MLP neurons of a small language model. Each row is named by its layer, matrix (up: input weights) and neuron, and shows model dimensions 128-255. Each number is 128 + 32 x the weight over its row's rms, rounded and kept within 0 to 255. Numbers have three digits each.
After each neuron's rows, "fires on" lists the tokens most often at its 100 highest values on Wikipedia text that the model never trained on. A number after a token or word is its count.

L13.up1597:144131140110135182070137119078106134116086123073043134145111142103141124150086167148126117145158189129102153142142178050153108133137196129173107163102086143119160070122111110144195139140161134159158127087123117128099152078096168162147076114086142092094174120157146123140126114076153081122161156202065159160193171168122081122085163130082137118071094091112116107130163108142188100147116
fires on: " |" 42, "-" 12, " was" 8, "|" 5

L9.up1472:125106144189095120101106130098102070097141124135141170150094141122139161208066067116136141143102093151126136128052157124080113147122121173147155152098148081095182100117138135131115177158133213160154086098097149145102059147132170104125087152111185112095098088135141087118096146158186161109130148150078190103162169100149138126098162105120178211173122076097111104165150135148089174087167
fires on: " as" 29, "19" 11, "20" 10, " of" 10, " " 8

L13.up1300:147122150114130201143154093130135138135153179141104073138126137063162185167114177150146102107088131095111079122110108098124179119163103128124073176120157150150098152144168172135177134103142123153159032104160144084168070083112127147118154194097135130152108135050164159129081141100167140120107083064142114149169143135121157111135058128062092154124133184141131078095087105049162114134176
fires on: "." 69, " " 6, "," 6, " +" 5

L13.up797:124142140134124106143145135099127155091107109188151088074069180083145164106102155142189160136146061131127111160140122154129214142104131158085159173162102082137117162137165089139132149153088156174122097120084111142133118111076121119132152184152107170105202103153157168127187186132118157185146097105179157094167139204110165112136116082114160202189134169150144141118056103123097145098151
fires on: "." 52, "-" 12, " that" 5, " Al" 4

L13.up1621:135105161125131129119137100110140145102115158144158146144126123106087097082164122097134165214098141121127162150061135194119167149088195150130112159134153142130118130117130127102147141120156198137116092117090099145147169160107156161082097128114094146086220127098144092118214163117141111146109186151123185091137126108101132146087184093111151139188117170109101170139100107136125155107126
fires on: " Al" 28, " M" 15, " All" 7

L9.up974:159073148147081171164122166113068117097153144103125076084126167069164103177123121018089154167191133084108113160131160149113142074083163167112092143095120132096153091130168107158147151102105160129162110162101117154129053169090144126099103114176093078177127162159136127159108115135097123140117140159109169114182168122113073116133145138069150128121117113101155099152103074132172175183099
fires on: "." 28, "ab" 11, " |" 8, "U" 8, "S" 5

L2.up1303:156082155085131116089121118137113125160141093110128131146116070111129068147188134136152139151147088141137148162121127112150158156154103154096125154158115140118108115119130127147132130143141133080118101182124134156146222128105135100099126156055124046126093112152185146117168133108135145158113174131084150136090141149125140081140094136173104120165100143106043073120162110116193101109138
fires on: " rest" 14, " half" 10, "yes" 10, "cer" 8, " replaced" 8, " studies" 8

L9.up1229:150110162100146069125108095128047157147163110128105133150088143086155123158105161130125109111121150081079126111103103093115121150133152148176102166139136127105112159106198103119109070168133098102163161114126100144126081113098111120109204094188213141148110062124113122167157157137134141123099069164109161152099111136198087139150062147153017114160122132136127108148101108107078116172156
fires on: " in" 26, "," 26

L9.up71:113162166152194080119118118082130126086099134066133073127120125148142168165097138068126138134131139130109176143098191120098129140107121165147151143110174058155114169117193199136139140156126194114127109111163128123107110098105167143110140140107202160106145093132127127146124146127133090115072088136092123137150126158113124165100025088095106097201100110086065152170124077111169141129142
fires on: "," 79, ")" 19

L9.up1720:123117144108140117175124137149112135118121125063158188133106156098130166155101177141085118105142156132108099137085130128106124123145225104182125158136118171104032056128145138096094139136083096086153141144103091156067124105093140085110163135154170100109111115098141147102133109120108107141126097134091178162139127049138082205109158199098122117098174140136121174139191074114079112149143
fires on: " in" 23, "'s" 15, " a" 11, "," 11, "ol" 10, "ist" 4

L9.up593:143097064169123131107111152142117072101176159103107150205111143118140112132066130141112135162140122100098083122127157115113164143138210119132204133128191097098163148104191174148140139131130098149183157117115074123130059108112106126146118158093179116101127092151104081126125130114087220079071156074093142198167120118181115145107163119161123149108088128142172064166161108079187136161137
fires on: " |" 49, ";" 7, "d" 6, "–" 5

L13.up168:196112141157164125096094085095104116083133099143113140112144076110108098165036185041123158111088161085140134142150127140124199115127126130113093156120168174134157148073195166085175123108167179142117123117161114077121141137133171081155114159104132144142127136099132125144078133127102101132167097134136169111145167125085168100149107103090105126110118116148081125176156165137117082135130
fires on: " " 48, " M" 21, " P" 4

L2.up398:132161114165140141110144133079101039160127141144135095103095095106132077177139164143201179151163070123132150188094148168110116137139104143133102131125159183108090129098170137121146102096189201114145076113182171087132082156092096103094173158111148110174083127117102152171169172069086089142107079143147166114115202118097110131093123082101096095148138117092157157113153089149143133151135
fires on: " action" 11, "pp" 10, " campaign" 9, " center" 8, " property" 8, " end" 8

L9.up1315:080122127132092151118171109151070172161157138133149093122075093119130137176138107147111204151164120133150127150106102133140110161091110112179067103140111094168151121101103096096076148198108086179108152110127090115192122157107120142148137114099136100194076121110189118088094082074157155144123110100128151119121126083138128126173142119130115174091171138129114101107092146135141141142139
fires on: "." 44, "00" 11, "5" 8, "0" 8, "18" 5, "4" 5

L9.up340:100134095130190164141136145086097136180103153146099111111178102119139101155117170145103081172191168129141145135158090110104125095061141110154120149123065131140111146051146186156097131151164153113122090129157124183096125125084145134075148106135098092201159098103171087108114188137139157143131132161129138112141149127137134136089074093127135108155087144090123143150100074100230097145152
fires on: " |" 19, " in" 14, "ers" 11, " of" 7, " the" 6, " " 5

L13.up1871:148154134104200126107117156135078103088135096129130076187156151110163099164065150150098176157134076124111067122098147112109204148118148140150157196092185087132171198109131091183164136149130148127137074110154094133181091199127126087099109129106121180160115036109120098157134129110117116153151171046158159147129125144101151143160126087127168088088108130052151100155161109123126177118106
fires on: " " 46, " |" 6, "." 5, "d" 4, " L" 4

L13.up225:167154106103160111149108171112141138134121115120082048131135153130148136144141155141136136175163100104161106156143144170139114152146162076137148127161132133138111116093116161085187179141190116094117125104151156131099035156103127077175175146112154091147080047132133175130163137098187117125132086164129082063140130113106080153176092162136100102086109106119195157163130157118077077140154
fires on: " ;" 38, " in" 32, "," 16

L9.up673:202154075063119130096109125088154131158150101160047142145140146093167093143144124133119091109104149105073109118130110152115167162116148143166121103096131154158072056097143080107141166123117125111133125150111159147161152096118168101101084188131079111186115144065162119103144142116199181080158122126143099130191205142153133156169147105129152142123124090152115083146132145149093121063135
fires on: " " 48, "h" 6, "ron" 5

L9.up1496:076070115131180123130104131062130158148132136114111140164147148153123114094098180137196133165102086136161145135088181125170208155032135120195139106122101066089146184136137113120137111141161175066168090039137099132122053090117170088121075156149194122168157105145108110116128110098113115166161079158076163119172135166099114168133128093129158089134130131123144079145146167106103133149133
fires on: ":" 29, "," 20, " " 10, " (" 6, " |" 5

L9.up328:148134091164121066167115151119125118172116082129153088182076151071159119103160124134066092149154150114139107189124117095127123135083110137119115134153100126115107107123235128175098158233150095145150108142185145135079115159115160158089181089116159105186119085131145093116151148116116144113061119150093141146138062140119140151127115132149098148140105172135147145185126060123171134168135
fires on: " |" 74, " (" 9, "le" 4

L9.up1259:095074034144175117134114166092131144174155104168123076125108113144194142173095074118161086153105026128161116091112165079133208168128072093141128131153177094129136160189146169107132115101135086119123084114108118126134081115142102088139102093087165134152131082136118135109112129087138117121163102160140158068165127093119184129145098097088110104132082055123158189148107136135113090135155
fires on: "." 20, "," 11, "0" 10, "2" 8, "ac" 7, "00" 5

L9.up81:142065121156149061125142144115070119147150120170109126114102085158143140132075098096156154123073091102149122160078174144168161137109107166104087157127147092127152174150159134107130116164092155125060102182147102105139097091113149044135178077129157108138110172123126089129117117120129109072111186171113184130171179150139165104163136156168136111130089129136116080148152123117088140122160
fires on: " " 35, "|" 25, " He" 7

L9.up1502:126108133167151109121133108118164121170174094150029096123164142088128094156101201137149129132115169097168139142069161128082156150059138103155063090095117126153146163103164094182096154160130124134146107124148071130175107144117194076061116112087089158159073130137123126132124162107090075173190070114113112092118169139123168151191119047156145175080100088138097115163086039180177121108153
fires on: "." 78, "00" 9, " " 8

L9.up1113:178111172147097105162159101119087073139134119099150104107184163113199133123078105129102141098100105148141100103090125142211185148122173139115140078126139131122153108182140129079146080169136199154116118142098117099143144150107054096155142136133153159177102093072145129109153177133086105078142147163132170119121084098133110108100120178079139123168222121120113174125146051093137143137112
fires on: "-" 16, " and" 15, " on" 13, "ed" 6, "on" 4

L9.up75:148091129150189150227147109140079122108124123090180172110215146089169145149088185107116127121051115129125113138104097132181111113116171160111064116149134172056049090146093119075157093154141124127120152159121121145107114181115097143109200158160126115176089069152123102169115172097095150078132085160090151081161074095136122220150087116089109070184129137133162127099186063118117173115126
fires on: " at" 29, " in" 12, "," 8, "-" 6, " on" 5

L9.up1645:122092172196114133189126134142153132182138135134147119077186170134088134094116167034124112171147162173137133162101190140135176146122175119151129135079113126180171104104131130153126145126141163136129098177123162155143066154060103118100137141157163083213129083067104059080130118120155086149190137146110090079207095111133136112100087073126134161175128138118094155143092077139162105086150
fires on: "," 49, ")," 10, "ing" 9, "." 7, " |" 6

L9.up1178:086165149173063095123115128153134130113156135179127077097192163156130143195082180134229143112095093089112103117156149144150198137107087140157131138139100092166119163134118151115171195131077150164120098105159106147129093140126099158093164094164113125114103074156102156167124124102058134114090132133122139123119128112125105103126133127152122125120172163101111155138063153139138118181155
fires on: " of" 24, "ic" 13, "ian" 10, " in" 8

L13.up50:128140164123136126096114142109150079123151149153133125134099167168138095151092081135204078131155109079157133062092143143161147212095096103122174154054118099094176030100178124095089175182137141126165130126134132138120119136094148108079135122130134135110132120078123133097205167059066155160108076142122198144159154133116184155165126087112155126100157093098073143156122146102070122175118
fires on: " (" 56, " \"" 15, " “" 13, "—" 7

L9.up1665:124046086163165102143136169097108098152108104128120071129145096102176131152174197057083138120081109140183109120145133131225135166088129085144097139204129091121138129174125106122114128161177165128089131113136075134156119118121083099128126085137128131189116102169103105122165138114135120139096175158148139099174079118101167165165113139158129063144141103132172143109138129082096151102158
fires on: " " 32, "3" 7, " and" 7, "qu" 5

L9.up366:170125158160118086169120131094120131142118126156051104128156166075131131133145155095147109079185111140136115147101136091099157166143153148130139154088098114135146140119121158145168143111165145152189153129177102126091093127109167106081158156122121110115136158062101145141134166131158069152164116177122078042173162098084138128110105086209126155101086083105163172179062112133125107088107
fires on: "," 66, " (" 5, " |" 4, " is" 4

L9.up969:112119148210067137133116161148146103142138120146082142171127100137137135151082099136154150168122039091116104124100156140109167152143159129073140154083111082138154130097129111114152159149064115085130145105117163124111084160174137137100083124148170082155154119079094087107067171119165169085149182160115137097146161080064099150114132158088137099078128112113131111153109104080148120090175
fires on: " " 23, " of" 16, "." 10, "," 5, "ap" 5

L9.up1006:198114100165106136126134076145151097147135096113070079097164079075139158160088192138135086188130066133144131070104176119106202140094190093091100092135098159194129148143104216136144147122142143120128126066112213122196104116133132070098109104134159156140092121132158063149088128104185109140157153116115152060228125128119130117092160141117151133108138123106182088107145131077155152132126
fires on: "." 20, "ed" 20, " " 11, "0" 11, "2" 9, "10" 8

L13.up1450:096092108159141120131104108070149086106130126147096057117196138121112154112103147142183130174135110095165139172127084109164133172119174073166107166157082043164159102167150154198125135173140130091182139119100070150056051099136129067070083175118121158115096115140136093122207147074120116165167152192088122129123049097130104142147161107081138088164074094073123096180104124142097121126162
fires on: " as" 30, " -" 16, " |" 14, "," 10, "   " 5, " under" 4

L9.up464:100153141120117102088153123137083159129176107081163134149100121072130086143098140174120109133169130063116165151090196120143151139138176186166139155146128119147112153136076183093087106131106143153147109099137176198133093089125122090106120107124141128202138133147115107153100148077143148096101166111126143116159167114108114166144083162140118102117106066092183136119126078074153107146097
fires on: "," 80, " |\n" 6

L9.up122:114124144097110090108134075152035100145164120076132152111113096110153110128046125133084135123109080109135117105133115083121167122167208103187133131143137159107100131122114136107135111186158108103133152161107074110141152101117165139138131133117129095120125142112137153132115103134122149058159157111072198133134122118181124199090153122127134129140116192180163093135150134104150139180149
fires on: "," 20, "." 12, " and" 10, " a" 7, ".\n" 6, " is" 5

L9.up1639:133127089143179067119118149110105137060108163093140076129128163157178104140111119124200133148187118155154087119053188034121135073120129133147133124103115099114166140132151094100138133125149153115127104104119151132130073109120107138054132150136179118095185136122167089151174128089149124143113127140080094126137184139129118140125082059104143087202137143114104110138061101157180083209174
fires on: " of" 30, "," 19, "/" 11, " (" 8, "]" 5, " des" 5

L13.up175:166097113073099121106125089126105116127157104144125151151106137119107106170076071136223115126134131135186197136106134138117153200111123096107122141123116086108115123125112180149125163119120116168192145164162117142124149129134132125091143147146167079104134092116144135126150192058120168151133121153116193152173099167169125146123161109124117085149182164158054162129152093115121139114181
fires on: " (" 55, " \"" 10, "-" 8, " in" 5, "_" 4, "." 4

L9.up446:057158141133121144131166127143034122110160075177127172113131140094073070150092146156132162184157158089134167141121164077157133088100124173091135113119145151132088133113060159169141137102145150117133167149135146140154109098109164072117087157103152087168156138135135101171071141101122137117085109090135163158182138157126116156129086173162130116139057106150124134126128081079160085174125
fires on: "," 78

L9.up953:171184155085152089151114139146135132146111132137117097107162071137139101142155127047114118144084116071100141106148148105205143206090139112132126123158190123096162206165166085152111121158133167118097109157167109166113127132117088131120094089139112127198138096156153153177173126135144135148143098120171159103156114102092153170180057048103097141139139089101123136123095158137133096150168
fires on: " and" 72, "," 22

L13.up447:154128153175119091116108119097079085135136135116149064092156112122128072138102126150204122166139155121167097131088141152154213140086129147128141128171138079148108097136166182105176101152146123116153095097154150131142104191134078121103130104133131120094147092118155121160123232071123144192105142143129149085111167102158106125134114129135142096108202147096105090112091130141071077105169
fires on: "-" 21, "–" 11, "s" 11, " (" 11, " t" 4

L9.up561:130154135108114111137136082126113102139130099096119132136111092080157155137064088112201120130103142110145133110126096138148185159133134163142116150159118210079095148152189119089141085180133085099170112156124096177115123162056136092130102160131207142137093121119134106197134145100152149164120047215122201156133082099122123158149073093141090102230154096114126127085110124117119141081158
fires on: "," 34, " under" 12, " of" 6, " in" 6, " (" 5

L2.up1829:129137183132121115125079056091126041116097142094105178152170107109125101143109150135136176151106145136142133089103120131128176136141175086125120209083133150114150115133154175101142104120124187090123093165116156093134090152118089148156116131154254123215136108106097083152102132092138196102128121141068168153119101093156136131175083114144145152169127152125133149106181113124175126142091
fires on: "ury" 13, "aja" 11, " elected" 10, "ailed" 9, "ria" 9, "itt" 8

L2.up1825:171124095132111083143148046157120049122119097139150130102155093084141129115144201117125095089133174131088068155059176115170128104170147163171119119088151121131109136104181147107126140114119149074181119156083088103100125161152174055111109138107127104186115082091098117146130126091082155127123106174055199091118165085127132128129074114103112175174121151158123127128159096079174135085112
fires on: "ans" 25, "uss" 10, " Santa" 9, "AR" 8, " Queen" 7, " ITA" 7

L13.up1867:132189105168102143154114070131123133141122121083121067158146116112108177115064140176161112182124102139143159118102173136130069127155129067116150129136122104146112109055148095061075092166185139130165146158158095119125130096091097063086137107090113128091107131107146162131171166106114093186173109153142084067123083091102154106147127076119077052138138145098146127154092125091121137128212
fires on: " ;" 47, ")," 9, "," 8, ");" 6, ";" 5, " -" 5

L2.up216:147133130125152135078145132133106120115109110131132160121119128065184104097119124113140179117116086134132109103085165024096181121149183140207125099100105147109094053148160156104128071134141193085095138089164122104080139093128124088110099127165097095142146073150115170088118104143091147099153125166151150170157083069077106143069142156142066109183147162165108085119167148128161087154152
fires on: " Conn" 15, " Assembly" 11, "ala" 9, "cle" 7, " stand" 7, " again" 7

L9.up520:123107149168167070153093125089091082108128076097093075139129108107154163141106132114133112127142086123127183181100126123093145188110099139109172091106095056129129120131186092105138159163165174113120095100120156148118098134079160098080189054071195139117130040100115104089190141088129149152133109145076159126147085143145139153110141138113140096132040140086165153204082124156138081167153
fires on: ")" 51, "," 43, "\"" 4

L9.up38:108134197196141111120169139112169122144129105063067110177181159173157173134076150136127123110148111139185139138090108135112104116112122135144114173134107128132134118179112151160136182185150128121179091079128147064161113139079168110099091143068200141096137164107179117103181180155172112139158081097111129118149148089183106107123165089094163150114118126100112159097055113178179118094147
fires on: ")" 14, "a" 13, " National" 10, "NC" 10, " (" 8

L9.up1450:132126139125148104100134159154080115111121105138115085129142106128130135096097164105174146125170063123107108139120207091138138186160187119141114112089133132100178137127176130133154074135087110179132149163174088133109128120072152118129154164111141050129088108129177109120177163090148119117155107127108126092131131125117175119172092069165111129182133117089105094155130134142118133143173
fires on: "," 37, " " 18, " and" 13, " |" 8, " T" 4

L9.up165:131127168140135104132146154108061155094111113145090057078163131110173052183087124094190124138092117158151109108109135141176187091119170150137142160119154130118119131135133158141181119141109216100132108118114123158169049125101128139097120137155073098161100129113128101105131163144177075169112128178137117093148138141110148105144047105110120174195126120091157106128125083151153199090227
fires on: "." 29, " is" 17, " |" 8, " be" 7

L9.up512:086121112151146136086162143141071114113109134112127151125091105125134153140144140099127126141120156102134142124144138108195119143125182156139095149112163143113050128145205102132129128167193074070160104076120141187111133069165118121105203107147164105220148166108212140132129145111126157099115138091048157101143148075152095212124116130101089123114164095112080157075119071065131097184156
fires on: " " 32, "-S" 17, "-" 16, "-R" 6, "-N" 4, "-D" 4

L9.up287:104093129148139148196136123101132090136138119108180194146129163105170167076101142073090126105156095128072052151061118100169135116126114201133150116146164116130120112105179194116133077182163096134127155164160132148094154147057163149114171128102149050172114101143153063108104100101160136090112112089085133139154107148087163223090126122102126174157114134070146143158134116119105167107179
fires on: "," 36, " (" 36, ")," 6

L13.up56:148109128157113168122143143117112107130109168110085079103114142157147143153144116086139133206125083092083103113146161139147125134095132124190147141087172084085110120082102120112080209113125167076182140150095140154117144119132148089179123184108219091115115129142126121135130096039089135123084164133135096140172121096086146150122133095123134114151204146143108129161097126066156097113074
fires on: " in" 18, " a" 12, " for" 11, " of" 9, " and" 8, "emb" 4

L9.up225:155123102162116115122121158111146120183133130091079113111118135153157106107130115142113142192157148135125128155119171014143173131073106105155113187139160099128126167136191149168115149133182141154124097066145132093085082194142164168107161056106199130173097069156118141073105137097106171153086125198075120162141129110144162149135168134163082157148114095157117148145157084171159191147097
fires on: " |" 46, " (" 29, " Spain" 4

L2.up909:170102090153154142136099189140142088182131156154154120110178132124153129088085115108078141182134087108122103154068120151119147130105149143080088121190145126134149092123148091124215126098118124154063130055093138096125170128099126109175165132121214101078070110099123106165166181094103123064108080075132129077108125123131083169107188166098181077124138102064166127147171106099154104136135
fires on: "+" 19, " control" 14, " league" 9, " Wellington" 6, " resear" 6, "itt" 5

L9.up1438:094109117148183144181117155129086135148147146150109093114144130174140144109137120147117172155114121070119100149140127105128182129105161161125110155168139175088076155104144130119122167159143164130126163160141100130118114164133096136131148159101128089161083069129146131133124118132146156080144114154150170127153142080078155213146125153056140160150128150088165122144047144125142118150174
fires on: "ic" 22, "i" 15, " the" 12, "," 7, "um" 5, "'" 5

L9.up138:133110147133096127116148073138078138086110103090106104092077088109146069149088097113173151091145165127149072163074167102163151132143199163173130128103170118088127105128123148094185160144077150129108108102061137135122141096100182167100120179161143116147166118168106131145170093139133104103107127170110188094140147140108117113150120094105157085172120155154115093157140174107137094092188
fires on: " of" 51, " and" 12, "," 11

L2.up425:137076167130145135116100121091150113138144141149094141145093120134161118117115249100145169145155065118114111124111193156131195135100135121125142118116124106118123146127193140189098115088122182096120083119162205089120159124133101067118141129133148173131163031124179124108225106111080106164138203127081162107136124152099151116101162120159127125100112142065081103115129152129167134157135
fires on: " announced" 11, "yes" 10, "hed" 10, "cer" 8, " Lar" 6, "fielder" 6

L9.up1854:152131176138145164120144117118144166167103099118077131150090114106154169147094149127028152155130100144106125070107121127158152122156144083087092113161151132116112147137146162132123138139172135069166122151116127158155162159083131123123166111158168133133164140100141158107156127113139158137106064136068159158139131088140109176094120180127063137121121110142163124138167054057150067104154
fires on: "," 36, "." 17, "d" 9, "0" 6, "-L" 5

L9.up62:154129145154125111151151076150099163102154125114078087076126150141136130159083109085173153179148101118102120152062142105108159168170142176153139138119158132103087156104102235098171187121097122158151099181127089149096103094127127146085197128100135129133072066140131131150126109127105138127103068120133119105149133101182193150169098150123136131150170180144142119118155143163127119088157
fires on: " in" 21, " (" 21, "\n" 10, " to" 6, " of" 5

L9.up435:110119166177131107086114139106055188129089085062106171140087129101118162115094123099076084108148222135136160145137154089101156107139121203133128127159162143157106107122161193084128146127134162080163169145129176116112084138154185066109146133074149106127073137134125073166132140130116100061086093116123147125163146133086144157151108119120141168130124149147160149137091140082132092076115
fires on: "," 47, " " 26

L13.up474:099168167126084108119125173165118131098164084071090134148137125154102150132092125150091052089074100099138012137136159085126113187125177141101136133174160112177141124136216110099131120090150135089121163110139126103153147126124141145133089122125177165115132135033125120123148140139130176165167068194103099146179125098099096125203123112120134139150173122148126137112154123089181103178129
fires on: "." 59, "," 19, " " 9, ":" 5

L2.up563:175109143165089151124147146134103138127180161120122098151137113112129160147142117079097198125201111125115160135140155154101154146111137138123127132172118138092139136124139119131088171111090082134161157140130120154138157105126182101097161130076199137127169096113173082108196075045079180151106137097064134080061146101145149138135159166140133136141111133093053095120083087123144090130083
fires on: "ont" 20, " ident" 8, "hes" 8, " size" 8, " These" 8, " Adams" 7

L9.up1120:209086135153119148078155131178140140094164097150070162092119118110195115164100110142116086148135144128131107076104189113195157132095138119111142143184138110095171142133162098151173121153110159096156127083090164185151150103165141106085175130105146124121138133082132134102092174108139110146132059158103143076140163125086139166133126151110120104105145148084136126068119129101118118070129
fires on: " " 28, "1" 12, "2" 8, "3" 6

L9.up1122:092164162118167175087118143127145077095118151098159115149087178145115207183138160128147120115135141125185145150121141090097175138091157096156099133133109120114117100143154121152144144151119105123117098075134091126118139142137217084178112078129130117112170121134140108159205135106135129139153131056107172115136166113177154153133171159115095131117118098095081099130151136118147211149117
fires on: " and" 45, " the" 9, " |" 5, " ph" 4, "ating" 4

L2.up1846:109164119094117163179134123131088098193158196067098130170136140134115101109161132138150164144094148100113119101164134090066116173150137169119116129104118108136079139084064160137156142163113047197060148125113124128126120159120139100171162095116091091113183166135098089167124074104107154118201114160131144104149120119084100130131128144118160078168152197129114128154063078117132137149121
fires on: " area" 24, " Bed" 7, " areas" 7, "ment" 7, " raised" 5

L13.up123:096139156130161144125108107168129132114134124156118069125170068119109128134130157113188076151174107120187100127124135146085095110123060105128151187150110150090137075121085078106141144061164076091067152123143110127131083122091108114157112163083146114142153146105137109111124118109086077142138130135139136140157087140090150148137228109155123114098128112135127138151056136052116104125112
fires on: "," 30, " was" 24, " in" 8, " and" 5, "b" 5

L2.up1758:143134092110112114144138098122062143100182083145117097172031118110121150170124173056136194146169090120080204131139098158123144128095140120093163131137095175110170070158135105098164101127161106101133147068089135097135146142074098117099147125117132112129100141126135134154125149103107151155104116159097146145120082101082156127160176167076105081183107100129113159122174094164123126130202
fires on: "ull" 16, "ms" 11, " Ep" 7, " Jay" 6, " years" 6, " century" 5

L9.up64:121114099118164125132163134121098119085103161061118158121094122125071078185057138147098088136111075106079130151110109123148124143163181140118112136090139155104112060132176144106205182163181128108131086060082086144118125109113177133163163142160187134144086139086133158149121152113143208150195109153083110133200134097124102073112158143116135099128141124116150122099105141101145160104155
fires on: "-" 45, "l" 19, ":" 16

L9.up1597:104077111127156105103137104105120062128165104195119148152073159125121108143091118119086161160128087069148164154152152142130146168149129125112111180101132166107174123124193123097127080178173043088105102087222100165104083069122160101131116099116129090142149105173183133176195161161087189120108160134130109084124157125087113158158129129109096105140128152144160142105139119180151171125151
fires on: "ing" 22, " July" 11, "-" 11, " October" 6, "ugust" 5

L13.up1717:134082130157083156126136126130073142107193084133079121128126100101189132158112093160188095116103046128183074124098121146107169191092092096095116172157127107141165084158108125162122121177146089172085116069156154133225078142127096159081129077071168139159057127146148104096129133117101145166174120159149113121174142123123206142124138099166124156099164132132094144151105086144178111121121
fires on: "." 58, "-" 7, " (" 5

L13.up1077:094154110142090165115147037151149068152156095193092066126089092146065181155068162132117090137135193112158096152087098137148201129132143123165093149126175140114084110103150133129202154091106181158133120095104118114195125100161150107117130202078122139074089124072086129109107153144117109142178111147137137076123175133125153096108153143138159155195183165148172150125095132151093156074167
fires on: "." 41, "," 21, "1" 6

L9.up214:185106153145131132190128080072105138112094107178056107094175156120072108081133113070091129090112132144182136082152110119179109124102176180181134101113109125175128113085130157104126159143219181151150140118113136144092126086123162072066166140116127113155105159047154191115125151108097193126109135145071103106129159164143184158156106063147141118106087067142096097156084085135117129075116
fires on: "," 47, " " 9, "ed" 6

L9.up1183:209091165157160168132156093079116137111143102074119141090093186105141147147146093136142099094112127121185127121125135122143140219131137100122114133173157092186140087169126149068063164114105105038143127125165170170189064133143138121135178119107129122167049153151134065104142193120145143105108078185142119163140141090175113129168108132097133103115177129116091110125143082123128107114131
fires on: "/" 41, "-" 29, "–" 10, " '" 10

L9.up1909:118152140127139083168162143127091158089146072077114112177124128105109105119110167127132071140117118107185178109104151142126174165082094147129109156136135112078150114128121125080171100189118120103159145060140134147200074165094093108154185113070218098150081107145162115117112174124189142221118119133122113160150095119142136140176100082133118188161180109115188120090109065092175150117172
fires on: " " 38, ")" 14, " |\n" 13, "." 11

L9.up1356:147120129253141179099146156085157190206138108155140050125125105068139105196130126109079158179156103121157073154120098112139179141130080132143070095140058092153091079115179105199133098154101114124164153143133133169121134144083102090101167116155155108150110105073114081086104107082159175122112102070138164049084116139060161195108120190078112131065095164139125169179097059143114081138130
fires on: "." 25, "r" 24, "i" 7, "ab" 7, "ad" 6, "d" 4

L9.up1832:165151121163111049132118106118168139141168108141123091140125147104091134149148095087092144094147133152117132145093153083156161168132116160162095149137067120119139148127166144157095099156100150137084137129193150074082127149116109058106163113085122084142152099131130126149151208169086139175144173151137150100112187137095136146134102080134133130123096089116096142152121110128175100176130
fires on: " |" 36, ")" 9, "a" 5, "'s" 5, "'" 4

L13.up1727:129101131144161107108104106072095154068120142117117051086148106151148122124119215107177166163144122092128125144124151171098155215110119107129178160163141114172130124125140123126127158094147118139125058106130076074131133150113101081156121120117151107166195061146191125089103165121147056097220168165121152081167071131122131167126081127101127140135069101102135159184086126104084114104161
fires on: "," 44, " as" 23, "\"" 7, "ized" 4, " and" 4, " so" 4

L9.up1887:176127118174213150134170150088152151180109109138097143127130140144131132142100125125108159146130124111145081098086162120077133161087114147185091114116133176128102123143114176159153174176159141145159130190090135118181095123133128132140189097117123106146171147121175108159145165097126088102138103150136143139176144072159059109102135189135098170165111124092129151105128106159126141161160
fires on: "L" 20, " (" 12, "S" 11, "NC" 8, " League" 6

L9.up1860:126146140092127111101112166144036121137143132140102108139109155132202162152071135150144106103073121106107104100115114096123141119160138098074125148157126151110070167112130129043139116219118124106182108136164110146113090089095103090091182150110153125217110092122156123149189131122095146149170069130123150131122085077138106158118152162135068107142137199095172160121111129112128106144183
fires on: " in" 55, " to" 16, "," 16, " of" 9

L13.up1695:107139091139148163152146046109201116132162099160098073069139118115117092096195163121147106133113225137133102105097104149192134120146178170143166148140089131140105120083159133103119177082180148092116125115114143181088116114096139117120160103130083095192117118064096091114155143124117144110136114116066126135174151088141200176148130159090151214130178119128089110094080167186082177101135
fires on: " " 28, "20" 17, "19" 13, "18" 7, "–" 5